From a checkpoint of a small transformer trained on Wikipedia.
Training: a variant of Muon for these matrices, 449M tokens, 13712 steps.
MLP neurons of a small language model. Each row is named by its layer, matrix (gate and up: input weights) and neuron, and shows model dimensions 0-95. Each number is 128 + 24 x the weight over its row's rms, rounded and kept within 0 to 255. Numbers have three digits each. A neuron's up and down rows have the sign that makes its largest values positive.
Before each neuron's rows, "fires after" lists the tokens most often just before its 100 highest values on Wikipedia text that the model never trained on.

fires after: " ", " (", ","
L6.gate7:126137116156122129151164156157147111101132143120153120125145126149119124180098136096161143107159124143173113161146129129096169150132139153113195109140145171163141155148100161088131101144137137108114111167118130090109164132136135097131116129145119113119157097138100161120150113125121116110
L6.up7:123129175140113121126140150160136077070103126121134163104157151097143107120124126137104084086099083180119166171138097153114098106134163128082149132087162113109120081144129116184087139159113131148102177105102103120099107149121097099100147105146142155098127135115157138121108086148108150146

fires after: "19", " in", "20", "In", " the"
L3.gate507:103168156132146153169131130096151114097140144144162163146160123104155143148098150109142141117137159139184135147066094156111105140129100102120125125138099103114125140161121100099160140104112136117196125111148095145141142145125134131156108130110103161147089086111138155084134111149095122118
L3.up507:143130085128090142164136128173121164142174194132085135116143136142182146104140100163140146164106170100101119134121089097129089125127142069142141093134095118091162128123139161154157128099103098134150171127117160162127121125135158128111116125128130120185087121115145146088172128131154112118

fires after: "19", "20"
L7.gate104:123143146146148142137081079140177130125083154102102160158130151135140144145092167141155106124142142163137120130148125112084122145140108148125125114153111177110157126119086104110124127115110105065139116126130159122099155171146082093114121092118145137180162101078126084132109126127117178124
L7.up104:165114137118130159111106156102135095069154155142121134112136156129150107141116111166153131107138157128121133137082120128148126134135145140108127115091102167127149148145056145131098144145087096110135123151122090135095129152175172105102134122086141154153143090104137179115163115154131168111

fires after: "19", "20", "18", "–", ":"
L7.gate207:127127138130112119166116142154122116113174156130110151154104134165103123113133129174136140120153118126117144146122103124097073132154147114127097085164132144090113224146121142171155110101125096131140145133137124135120130150157111097089114108105129135104092133171096105145092055097124109144
L7.up207:123154112174082153148116163177116145099146154165119173112140111177132177135121111170119125117098113127101136124133123115131144107123113145150103114149128161125111079088147123152134135106119109148139178096155109116150151113116127148137113160093147144123105141164136168150122096076156124146

fires after: "19", "18", "16"
L3.gate382:104172125114142108131150114148099147106194154184134129153150123144102114094127147139140154116127122153115081103116117122150116169140134154116100086142107163102118111164184127105127156077102140152113120070145138116136095158147143156138170147122133116170136160128132097132159083141165133129
L3.up382:116185118121096122156105092123094126133112137128109123128161135124173119102090105084117117124089153142065066133141125123128143116116126104128123123106128177093144134126155147146152123117072103101123132099140137091153134135154101107118135118120095143121139063144123102089140149136151106087

fires after: ",", " ", "0", "10"
L7.gate500:100131081141106157148122116156152113139111100115134095104151086103142132113150140110104088097087135175113112095107083095130167136142146138113190095138130099158151108125138105173075133112157151090093098132132149124121126127116126153121179122141162127134156118095118131090145121140140090166
L7.up500:131124174125144127104132117142140141122086152097159130148117115137116131167087150107124094111097116125128130162108127132124147140136160124089127145132093155134142116146134115103137147176057112144118168155168186176133135136127185154133152132111093115108104182132110169145148158162120123141

fires after: "1", " ", "2", "3", "0", " |"
L7.gate523:145104096144164113131151127176130122107098141103141141130102098137136139155112152090173161102148130093107086151161108162178087150179116129119128132127142150133169122144120129149137093177074123130126125140160165075146091159114142115154134165077153131127114166132124136132111148139147145146
L7.up523:132106066146132129135125096101138154148124099132178101147120101110121111121138141106117144147139154163141087157153141130120157137142092129159145132104111106162122114135114127106142086130109085123109168154116129140120167142130109125083131116115112130156091141049108117148118075161117158096

fires after: " ", " (", ","
L6.gate21:156142119083123113173118098159129094122122103122122156116117166126133143162126125144117161109141122132146097131158130102141117170127126108113110098141148153136125165093136098139130125094135089111096151139169127100128157185130102164136137096117137103141129115105129115137121116145123151075
L6.up21:161153139106091142115146127136139172091109079148134098138150119137116131158099126129131104150119115086109132153134109089123158136116106138126100166104110130128122152104169105117107142158131133096103131118127108149124141135157093161063156117160125083103101129136137143149149141129152124120

fires after: ",", "),"
L7.gate365:173096157102128131124131112135100145155155111099110150148122164114135163110115126145126134138125121115146121141119149154134144149158137153150126135144132126128167134094111112130159126160145130119156089110105112138103144093145063180171102136124149170140132117105133119148123130106104123072
L7.up365:154119140132106166098149127097124113124126148130132138139177113127110140145081169161099120136186162145115104163147175128155114129156111155110102113135134102141118160102185098179164114138115149157081137109138104113097155119127128154108144154143161119139128151154133088144169191130153126131

fires after: "–", "-", ")", " signed"
L6.gate239:131102137120105101109129125166119133161117127097102082135136146155134093171140165129110187119095128106083153142152110080133150108135084144103111128123104119104162092130079132143181106125077140187116148148105089140145138126117118114131126142085173158155128124130102157134145132095120149151
L6.up239:141118128114149118150088155113150156149088143161142123172134172117126126111143128138153111116106110132115139110150134103085133165072138129125108093165136110103094144126144147115106144148138116147149100134152110133151132074161161185144139118108140112164121094146138120140151155145093143139

fires after: " ", "|", " |", "21", " the", ","
L7.gate64:106080133136165165151147172144112149145109129140118129092162133124144147116117139135107107132164126125117150165114065134127116152111155125119116187096153122123136136091070137092139089129116137113149099120138120123130115169140176136104085150129104144125145109149151203094098093132136093109
L7.up64:115099119134165101139149168115100112116168121207120143116100168144159100134095105167086133140160152096168132148116113106173107138128146131088080107131143110095148141063093093138101110163111152104149181129146109130099135099097121077111097167094139166129154127111101110112139152143134102127

fires after: "==\n", ".", ".\n\n", " ==\n", " ", " Website"
L3.gate143:122121117136150124140117108136116129133186086086126112157150122134149105217185151099111083089146161125111140146092154178094147126137122144152166121137167087094144144163119127169136106124151094155110139123146119099070105182094132090079133111150123130097142099128149106137135146100131137142
L3.up143:108121122140135154145141162136125111104136126083158122153148103104138122172117176131095116126116168131144131122114172132104116121106167112144132157161145088121083137111134137144122141134114147138127121124132145080123137130123032089127122132101130101135144166143152150125121142142142126139

fires after: ".", ",", " when", " as", ".\n\n", " if"
L3.gate137:136115120153094152143147166110126114171185103117105115209161156087148128117087129154142103101110138115128138124143138164135106147142096153142138103142124139116137209117128134132156159125071138122145133119156134144144156112147135082115138112156147129137124153108117175132139114159121110134
L3.up137:114094126134112173126159144197103153110104146151145151180139124107090132133158101153099117157105115108109082093098140141121145159169135169161118106088111176145162103121126148138152106121142134129144147128142115138089124139126161143108102151114119110120134153171092126130123127100132144134

fires after: " in", "In", " In", "31", "1"
L3.gate740:141168129108134161160122120133072094147124108120124136102160143131107111137075143140117103075105083111134111109153113123122145066130160089141119146147091149133129162117099132099126114114114138100172124081109122150148105147099127132144145126152134106115149133120105102108121082124137139145
L3.up740:142127129180166118120119121145133096155145131123142122116147085137146100141105107145115129175133150089133156146115103164140162145127090130156139112147146120149104153133088111097137135136114124135157083114134131108112129118120114098125136118117146099120106122085122081157144137138113183143

fires after: " ", ".", " ("
L7.gate512:083105122130125182098138149146123125075133111123103124098078105120123191183156116123131061108145109103135122148143131120141090161121139167145123102152126161164091123107138086085128101148145116154137111183152101132101134143065149160138139152152107120125128097123115130174144150092145121116
L7.up512:095146179157137124111139127084116174114091152111100121077081082104127107195094121128123132111121148125143112165110125126138147172100135136141163107083118134126095127149120166106146131127133117167152132141130131111149118127116105154101168131139068101125129102085126149117113109106097118117

fires after: " ", " \"", ","
L7.gate721:116141151105133143163125097180126142141167127123129180125104141124152158111138159135131136148107167131185108126124121116175134128116086171143116140130129154120110144113101161141105097145128082142124140100116138155142152131102143107116120146128105134134124096057176151120116125171121081130
L7.up721:148164176134097138163167135107131152154170100132165119129123151105105117134170121112133131138122131144170126139089118142094155127137116118124145118148114092135135138105163133137124122130161057116123132136191080084108158153134155134130090145138081084125151135125132150130088132126129144118

fires after: ".", ".\n\n", "et", ","
L3.gate501:123113138106132103126162153176122113117172109126160120168127145144147136181112067132128130087134096133132085138133122125120095133116154143126121141114149158141164202109107136117126095142108132116129167146108151082130137148126067152077090143116111120141144143143127098161128118128157087153
L3.up501:108078100140110164133136119156168143155143131116104128142153138124181151070145144153127096144144142137140122105113122128135089132110099132137118104127103143153147113129144163156147099106143126187110123098177105148147138120162111126076132142121127134181137230135158107119129142098092131137

fires after: ",", ".", ".\n\n", ").", " and"
L7.gate597:110140116120129115121130102115114088129116181128146122138102112144123141160138163126145162115105173131091131136155130154161137148137130162136140144105112158095114140132147130122102086109120096124095146157151133145083134104131099158176084109109130131110069094110067096098139127146184124074
L7.up597:133142130146078117166091173086131124113156125087100163122128109156148081131065167153126097129117151152144089142139108124141116134106136115177121121141137142124149194148125065142112185125104101123166135126147124150102155104112073158157076129143113105147144111153108107085131139111116101149

fires after: ".\n\n", "\n\n", " |\n\n"
L7.gate521:080135118135098125130124135137140143157106129170151098135141135108122204086140154144130114121133110130128147153120145191094123144147117116124132128108143130128143110126107119137168135116140120114144104161119155165162137164086177154143107093092136100129122154123119135133142145085123084084
L7.up521:099150138162121090115132097118136124142158128114123133165093149165148076099122102163145097143131103182140122152111123115124121117142115126158152095192165124139114147142103079143151106159115123153085151095099135117157156132125144107116142091117116127143139136155124103139119094113124106102

fires after: " |", "0", " |\n", ".", "00"
L7.gate536:134127113100153156103174161134148128144116112146153120151118127109161144093059132119147111111115164138160098130110120094096131143091167165111091112146102137153149163149107121148152151110128109123109137151115112155091078114119138088119180130149074162184135111149120141129125164140105133092
L7.up536:129150108098140144124100108137149160129116147066105127124174136125125097135138158124113087133103125131111085150131135108127098153098113149135106162124135131136091124162147167165093183112138150150139124139121126154133137108140117180086161120074158089142131178097152148145116136132151110111

fires after: ",", ".", " $", " more"
L6.gate163:125160099156127090140132120130094126171139067093149140089144092144133152158109144106124097101138124153116088122108112152130131148136110150125119103158135159132123182107126102125116129140080107097125124155171156121099114114128160131125161166124141146125146111153085161131104092134144053146
L6.up163:111149153123118116105131129109126140135137205139183107141136110148128081117119142137097098120117126133114187105104140125134171132148139123130143120090180125103121136118115103161115150127130132085133122113134088127114153133168131109144098105146115160095172152079146114125108119104159123143

fires after: " and", " well", ",", " but"
L3.gate722:084164088115169170092153140163122110111115126133154114111155081119093164090142144145151151153128131113134126098138111134078114130124163141116149108145102102138144160145121102110170155107122162108114147110101117123091150131190113144104125120151117185144174116106112143135163155081143160150
L3.up722:108154109165138099105129109111084085127126155127132135108121157150145118105115133102133147136155125130126140161154110131107122126154125122102134103111119150134154103120110095139148108132072118100143165082128113155104141096112166105147132131097114133109144155138166086123112122109073106083

fires after: " ", " |", "10", "|", "1"
L7.gate564:132138143133144091167114113154095136138158132178086147144113125123154137129115143126168131107143161065150090127133148132139075149166134121127148161192133131092137122142123118111144136088157129138141164099128137137148166134121110097102146149133122151117138140101143125103140141162086147114
L7.up564:117157151093156132164118144113173123148161138120104142120106149092164149088116102102115129135126188105159146120116081115171107154152100085106131134128103112141120079106124157133143105090136135109114126143130107115127147128135119153117111121119141136117107132108138127133123131104149128116

fires after: " ", " $", ".", "$"
L7.gate265:106144077094180124173089121185103150110137172124090120098114118095161172189132115079139115157120136128160099165131125153160128080117134120128130132144157142143116128112131153161120094106124123126118130145114149132113109129117156144095116137100135144131164131103078131125144122088169138169
L7.up265:124125120128182100130120103149195113150196166140114118095093129087135141113057116112121139126147083169125141152175153149121102139134075141147144117131154150104137145107143164148097135177163131089111081162120134108130136096098088116152141100087129135169110128131057160137113112135150106134

fires after: "\n", ")\n", ",", "."
L6.gate140:114108127150110091104130141155072139116140127105109110114116118131104122143117111146134132096140150143112117132157182144120118162179104124103162099096117121075131179131114105127122118103141156166111160126159102086157141154091114131148139136123160104113072126166113118101107065093114096121
L6.up140:143138165125079091099139088140130132126142147089136160144148114117124162126109112117095149098189151140138133125128099144105106149168111129140092089117135121148134111144098084142154136147181113170120140147163103165115119109118108134130160140103133121100120152103101115181124127091147117170

fires after: "–", "-", " |\n", "2", ")\n", "3"
L3.gate39:142121113102194140125121111141143149151087142154139131130104110143151116136137125135155136085135146110118143087168112136134076086101124107117117129137126087153089130111107163139171093137131128132122123133111105141091123106149119140099142183105138123134106095143157191194160140154130164077
L3.up39:089078097134077144139148117125116143126113139132147153127130115134108155108107093072102112133115091122076058145127119190098143127083199145162150126121154137125148102067095163119112141155126167131113126132126112151105142110129118181192149131178105118133117107108118147144112116133115146179

fires after: " |", "|", " "
L7.gate342:117133162164095123174130105132147149140113142157100161148147154132105126149087087143108130134114106153158141101068181115154106145135091106074139103129145142141139108108128101132144119156124142121141162166140099099113139148097117103196100104120143130169114142126144142117147085151132160112
L7.up342:098148137136120167120094168145111180120103140150143115093122082145142124165097097180112124125147111111106160129130106137169123121149142053140178128094136136108110122148101158138114114170156097155117161095154139144150149117105132129146137149172183094101100143172122108080112171107128158160

fires after: ",", " T", " |", " In"
L3.gate794:155130159113089161142116161142178088142111122103143124133117159112151109159145109097140097100087145096173149112150153121112141167118142151112117113145153083129123095101095145105109118128156162123124133118129156119161107105107162074142135127104176132091114087115146137146093146174082140110
L3.up794:140140115089097116111083121087157117155163120149139132154130145077102153128186100132082116182120134137126154132126204141132091146133104160168158142132142121107120122134129137141141095117148135102098107158149102103141154097117101105169110137117084141116141103144142087150107112121083118127

fires after: "19", "18", " ", " H", " from"
L6.gate781:090114122145144108158165113143137164126163160134104123077120135166123080123140131160136100178097153165182104109144122118143120118167145146118123175165150088123156136130139148076138119100140161116152120109082189128124100138142098086144119123146125145143161156155162145110112154125132113117
L6.up781:128105099112148102115139081112112140148147115150119149131112089125155142135103132142135166137138085077113105140133145106141109145127119144114100102128087128147159115146124155113104147060123108134113135143121101131096136123105115135123148104120127116149162087108111147138136133120128081100

fires after: "3", "4", "39", "6", "2", "5"
L7.gate328:122103101138115126129128119137119120095063152109149138124128130126182125128145148085138122133122102119152129117111141107129102164141139143162139140133126153126109139152124109130101146116153147137143154123125155111142139121127064168101139142101059145128160105135146135119098099148168144121
L7.up328:148151111117111102122085129126104119169157107146148136124137144093126107106107130134129129162151083111137114137119133130128153144110106119152132152097117131143104127114135094136116123145149117157113139093127162076135143146130138102095108129143137117101116127103101151102147135177144138144

fires after: " |", "|", ","
L7.gate678:155126141118129111129160128134142160158175108120138153200129160146121149111075118107134082153092105168146122143133132160155149144123124096137139167095182059151106161138128129161169107121158137169113140105145114118093118149133102136143097148125128161129136121105139149164138126112109099138
L7.up678:133103154175105089115122123146114131132145102170130097098148155088100155129108076137110134119142135101123123113127112141160112123150183101141143141140098120140118122162099109096153139097130115132148084114095101131161120110118133204186144130160109144149128122116119155147127128177146135134

fires after: "1", "3", "2", "–", " |", "0"
L7.gate762:142112129136154122137135077109121112147126137124141072145091150131183139128094078149164119113137137141120136119125155122122121144176122125119121148132138121086162128114135114194081106146142140177139120118192082126099128164125108170095129147145117111127139124139119150160155192134132105111
L7.up762:123113092103103138104156119154163148142113136103178133098133153096115138118125121098119106101135168121120131112166132136135136182152102138084152111157134099115126121115144127139120144160118161106124121144098135123129143142099114136115133137130163056143129127145145110112123093156098128142

fires after: " |"
L7.gate496:112127109150117154085155116161118111144086083158131149112135125114118166149088098149155092167097094164100104161107144059136123168138140130109105146089136123141154111139110108142143160142175137137082168115131120140124154144141147090129132140154158134097107129139098069165145090144164158100
L7.up496:114125124130117141181110137095106189116160109137124164129120119119128160145057143146110114160116133109141093122137129122174134106158130112142111108162147150132149127166169112087134112115105115161123138152121089113099133079073147132083101119101143094143083143086106171130122116143141135110

fires after: "–", "20", "19", "are", "3"
L6.gate827:122115154126133124141124085104122090113138146122154134138132091160106163119139161130100129133097100126130119124130119091110129162110122087155175120167125152119107083142156106112094136125153119150106119121124128138127144118163128138139146113093174137159118141119114064106148148111155142123
L6.up827:089100101161139091134135148128126142150143171134107143103149121113139113111170148102138154128101137176132106111106139123116142165162104119109095160127112129120146106114082132162102176148089143146140160099134126147149147120120143098111176126107112112128134130141166127151154109138141092139

fires after: " ", " of", " there", "10", " the", " divided"
L6.gate117:097153117134150126171075135138138145124084151107119125143075109132107116116092128132110118113146178105158113117155136110129095146100102175154160140125155128093108138113123143125113089118121119141087141207153103148148106150116137140132139138176156105115127107110104133123112123177092102132
L6.up117:077129109150100125132164146106134160141098155136166115097079140103130136117151119108119139116135157091167178161118121139114116161121104137126119126115084159109118151133134130195104120159136126170115143133162073136185084123152147074119143126098124142135100191118136132122138127150136130135

fires after: " the", " ", " |"
L6.gate430:162145135047176161145118106135089120139098128156120158122127106133169153135156118170125129092136155153115175116084117143148142135154119136115102142109110141165088132110143088167072107121116131092137151132114130117118138096111157120150124150186136145129124124070132140115145141132111120111
L6.up430:083136155153139092125098147129119106132127149101144119147145150096080156116140136110165154125137076102093126146133125115108097124126177124166131131099145112169156074134166141132115095161143096088125106087127145097140128170149101140152101118146150109155101112146092132131109123162128133097

fires after: "–", "0", "-", "2", "1", "3"
L6.gate621:082132105138109086164194126144112125140116171157128093138116109119128169155156093118163166123106137125104137181160075112130132089152137120136142087140145134133135143167085146157133115133105156132131168088123134120137143118131101158115102106105128109109106143127138110139151102129106164136
L6.up621:117120101157129117128129089151131125126113122132109120158107126138119124135111091094160128113079129145131143123155139149156174131134133134150132094138123101144143137128139185158128156151129157143137120141105078110106154084152146139119097130136144091135137142097084126135114085095154110090

fires after: " in", " on", " In", " V", " to"
L7.gate679:125129110113140091145152121097139170182101113087123099091111129132150114149101137106165108101133134072134111105106140117135111081123077139111108152166141146124098142132122114134107090133133151131136154118153171136144139152145131131164128168112123130130143134145139154126111106114132074149
L7.up679:096113104127134133126119103106141143123132106072113155175119126109091128145101107150119133177106115145137160157110108115125098158126082102129103097155090101104117097128132096107135109152112113127180143106155138121108126065111131156129168152148117119130114158105124136130147132129125201133

fires after: ",", "."
L6.gate581:156166121092112110091132098143169104138082126108141151156131133112177148175092170147138087113085148149125119124084090108140108147127082137135126116134137145130131158125146133139125129146124123118119133130131139125149115131137181123113149145145134111137143097142103137126178117151117133121
L6.up581:152133074161114104119124146126167095100132139128154147142151157123090107135121130149128125133142176179137131156116165113163120128142119143150129192133095107070167164164108126136120174092138101101115112122176153139128088163134170106098124137136116139167153067150120118154127154134138145099

fires after: " the", "19", " late", "18", " ", " early"
L6.gate489:092115087134099163135153143106125094118156134122093135081140091111137120132142133126136114096160104116082132109138132137178109130112132118110154128132099066142178102138129103134141139130137109134114123129111085156087160139157130159140155095107119137143130149161130138124104102121137098155
L6.up489:131108121108072141111148097116122111119153102168133159104149127122134097107135152161109145103116145115128112110136160124118121104137145114160101120142114137103155120106133177106133114128120168169125129145118151098121144098125090116095117139137142119118184130142107134060082120139141123111

fires after: " |", " ", "1", " (", " ["
L6.gate357:144165073100111168115136154118130102132140104153117141131110111126129114113164163091126137195130157132112109141107149152140104097095142104152149124114107142092169115145153103151075140154083074188096161136141150137152134134136100099121105173114126159136140142089100113148099141111111136150
L6.up357:092105146126129129112146125110108097143099131137161100124151111121096153155169087151116146149125118127095134135135101147109104135166139105126133113148125143170178162137126089061120122140124093170080128168170157147108111148141119103092097110122166160143130162115137132116137093121183105100

fires after: "^{", "_{", "18", "{", "19"
L6.gate212:117160120159126106153141091145155157118147167105134158093143168136121098132124162130175108183143132158083145094130097117166133100140167119115149119124146159127130149113140144103132159093092143144120139097160141112101144134136105159158135146124100145145135084106120116122139168143185137120
L6.up212:137131136075150146142144115124061146160105191136095126144144140134112151152084098107122167142075161144097127133167116155139171093085073124126119104116119163102132147134128133150080145130144123106118146134132139122100159162117175133137121125116129133104112099118119130125107094113162098129

fires after: ".\n\n", " D", " and", " He", "\n\n", " She"
L6.gate169:117146131141188131112101102119164088129120123128108110108072103129123134145115139140151134134109162109119151125100145113131143164134104141102127125121124169120165119146086165112150147135117098141144144134128150154113183138096076123072098183098128083137122150127106127142096126092155098080
L6.up169:160130160118124132118132112167105101133136160138152129150136141113070117118082122117157119116137111156183157157176148145131154122145084100182117132108119162144132083172111112114137145118134135107112108161123136051127113150144117114115164124102085127175135100163119108102145120124114144142

fires after: " ", ",", " \"", "."
L7.gate216:138129122134141150112089138151150085111149153121153173100167116123138139157121130146092102094110126101148124153133090132140112131148114117114116133121068124186158156119169136133096134147161150159135153120161139125076117129107141118103141142119117140133097164156116125148140139148139131166
L7.up216:111110136124137117104127125136179143072156147077137123115120187145125126125116095120156091130148173125178100170111155129119138123150133135088123129143119179167138104104126141123095146122172137140095141112134146134117119106123102081167140132170075133094169145116100133150085089121132084126

fires after: " ", "–", " +", "3", " Men", " Athletics"
L7.gate55:091135135093144077114128137156161121123120110144134156108146118144150092144118092097136055098115065141121122133116147137142096144106127134154068143099142134137117123149125124127134111119126090118153123165146152119133105096144131135108130143119106120122114054192142137111097133103170143148
L7.up55:118112105153131125103141121157163147150115148154124132083134122099169177171112111145091102157109083120132134140086132105100165148151146106107113137138138115135157149109160176153136156094120151150142077167102095152163144122132152154120149110104148150116152073111083107117112133115124134096

fires after: "–", "19", "20", "-"
L6.gate420:127163098129144126152136120085133147129133095128156140111124115123168094099125183143148188106137108160106171144146103089140135112134123179148118145108120121165141150116103163134152119118137067101140136099153115176164105140108146116110164132119142136138135157216123150124148178063113124074
L6.up420:129119126146074139171145138126155126138151097108097112131084163142150153093078098103126161112128096122108120125137106106154153128112162129140147123180129153126114141120089117110135147110168154117130060099117172135105116148123148132107073131129125120118152153128159104102105131115185134100

fires after: ",", " K", ".", "field"
L6.gate600:111121133165134157134127093132145101138113115147131151137084094152126100151114098085139160079120133161118127130108095111154114085156144152151087142175137078119141156134112140118129222164111128149142121156112166099075130142122134135134149138096104116133103143127082125152138080100163099098
L6.up600:110126175085098140089140140142106149082116170148143097140137120116123140125107134125128088119126140147143144167115103129098122155120108119174119135118165075095096128114155105129156146114107169161160127156100138162135132145113119130138120087120124144101081054140135152141136150109129109105

fires after: " ", ".", " |", " a", " the"
L7.gate182:102128134112100133104128116141126171135085134135126116087093096163110124111120176156173119125157111130097121142127120091105122151184106147126141136140126181104157141115144135099133100146117110174128116121120110129128161128136128131116109137096125124089127124117102171138174128157122138137
L7.up182:159166095121134139149128134181114143117108159118141139150148099136138141114121160108148105124118111126141151120140155142112133112153110155125136125114171164130148141084098145165135164155112158129074094101065154098102102136122166111139160098162127180122107171163109110105103120089131113119

fires after: " ", "1", "3", "2", " T", ","
L7.gate447:137127108121128144122155129141152129154154133120109138094120111123139117148092112119101119121139119099127133088134123139083090149132156111112106130139138133135139137107102125122111094146141125162127150151125125138114147125147160120152124145096144141113154167114194143115123123112149131132
L7.up447:119106138136141160140142131135138158125160098133088141122134198110117160138121137169168142110098166124163107161189165135162134124130116102122174139122126145130109099139125106102132133126109133125125137138132133110106128157096142151111094147129082121143132093085094121151161117143134140116

fires after: " ", "19", "20", "18"
L7.gate796:120143110128121141168121135148096131080124143129140166095126123134153108117109203126148132132109154144078069072117140127146087125152153138148124131082111115090112092120113096132089155098096106135144152122126150171133160181092096094124108099107107126163180108136144131095152126092162145121
L7.up796:124141150127105157145133153103105145104139187129092128111118136124149148105112141145088133108108143134179133154113165117114127118098136094133158108133126170085123117107113144090118125125091135145118112196154141146156127154148139119125128152097182085085145122150145124128136121134157144100

fires after: "0", " |", " ", "1"
L7.gate156:129144127119125172133083168164114181144157125128140158099163142133144144144144132142119122108153148158168161131104108100150119162171141155118145110091148128139083097140152136129167189135188155101143135112157117116096116125141106113142110143124118140154148126142074193145151127117126157075
L7.up156:151129140138127121163166125169155088164094135138140142093154120148173078111154159125129127115155082113141180132100109127126118083137106103177104131095091157101144116129147142111129149114124145111148121127131115126130137113122105135116103114129135117132126184142137129117116137146135110128

fires after: " ", " |", "0", " —"
L6.gate743:119117150132122116137152124162142113123143099104156116086123143151119123077118119121075122088122130142123148097131162126116123092105091101112110080088132159156100125130099082110097110143102126097107092102138113153135127110133118143113123183123114094109120116146109126160154164111181109108
L6.up743:117135128112184144188130147174137169128144139127145131127126153147138127143144123145116136108143119159126115125131136128115101130082117120108139105123100121122106138141120110116146129130074159165143111109134138193143159151130083137120120095152094128111074106138092117138155139132119144113

fires after: " |", "0", "|", ";"
L7.gate284:094114125113124076105136133122103182213118105150110154095117124120176161147126133159145156144146111128111161149155170127121138133119096150122107132112142123146120150139128115128137154140066151126144158086118144120098113174155112144135114105130108144194125125162086148128140127110107124162
L7.up284:108093105109120087119167134167139141118093131138117155116142158104110128132191162123112080142161143113124162102153112129137114100154080130138174115132131144134106148145095109125118141137130135137135153128120084152158101138124153102135113122097114140090132124109126093139098106155141125100

fires after: " |", "2", "1", "3", "4"
L7.gate451:092132144109104120085070116151111111120140129076132122118139122103133165117146115122142110125126125088147113097132134125136128127098155138111112143131140116170114113153122145125113167171117123150122166136089187133130140140137134149083123120101101121135129115161094137138144144116137136121
L7.up451:120101138097134120164136114122119143099093117127102119165114133113161105121105121179143113113130091082161115178133132097125151126117134136131147143138128148145142122091138138131146121160130112146122133107146122109104106170084111140129141102114135116147170132133106162127109135151161108098

fires after: " ", "G", " mart", " r", " Apps", " L"
L3.gate341:169130110112146155132114128097130105144131129121152074127157143162111091148135157123123079106107130125159144103139137093084094169124119109137135114126067081107107097109171097158147083115117162140087084176171141095103106117120116165125136145117138087135106124147114133103116109155150120126
L3.up341:186186117123154162135126121151183106160139153188135111142118145109105165155131137156114097157103119137139139160125101122135122124123120145096093142101130130102173136123181135085124130164148152133119118140135140105155144156122140107117133098179104113098144174103117112141158153124141123123

fires after: " |", "}", "n", "i", "2"
L7.gate773:095138166121115149154105070137102104171101172127120126104127104120091133126131110126139129081127112118102109115148142127160121165127155136140139161142128098152165100119124122084114103132139123147119143086122137148104113142122149202131179132128133106094106135135125119097123157115134092097
L7.up773:123146118095127158171152073172099129134148171119152145141133141123145115124147135147105144110110114149113102112099126158127108175106127113085118142109168105112121131102177135143124146123181143118105123089138158164097166154096122150130120115146113139120102096139129148178152143122156095127

fires after: " ", " ±%"
L6.gate234:123153076153142108163142157124148104095154176097150087124135126143170123157130124142157109118099096132140156118160151145112139134149105108099139143158136145107105132151144120152153123137117119147079109151123124135160116144099178128139163102169110116095103135140092149126090147109114125159
L6.up234:118103157103161200151138119150098091101165122096117155097167121129097130127159139063091148099167168141149130090168148156094152177104131087125138091115114144173116155124123155140094109160078149090086126154159112127140188133091103168099098137168120156134132143137106105160142147164130097086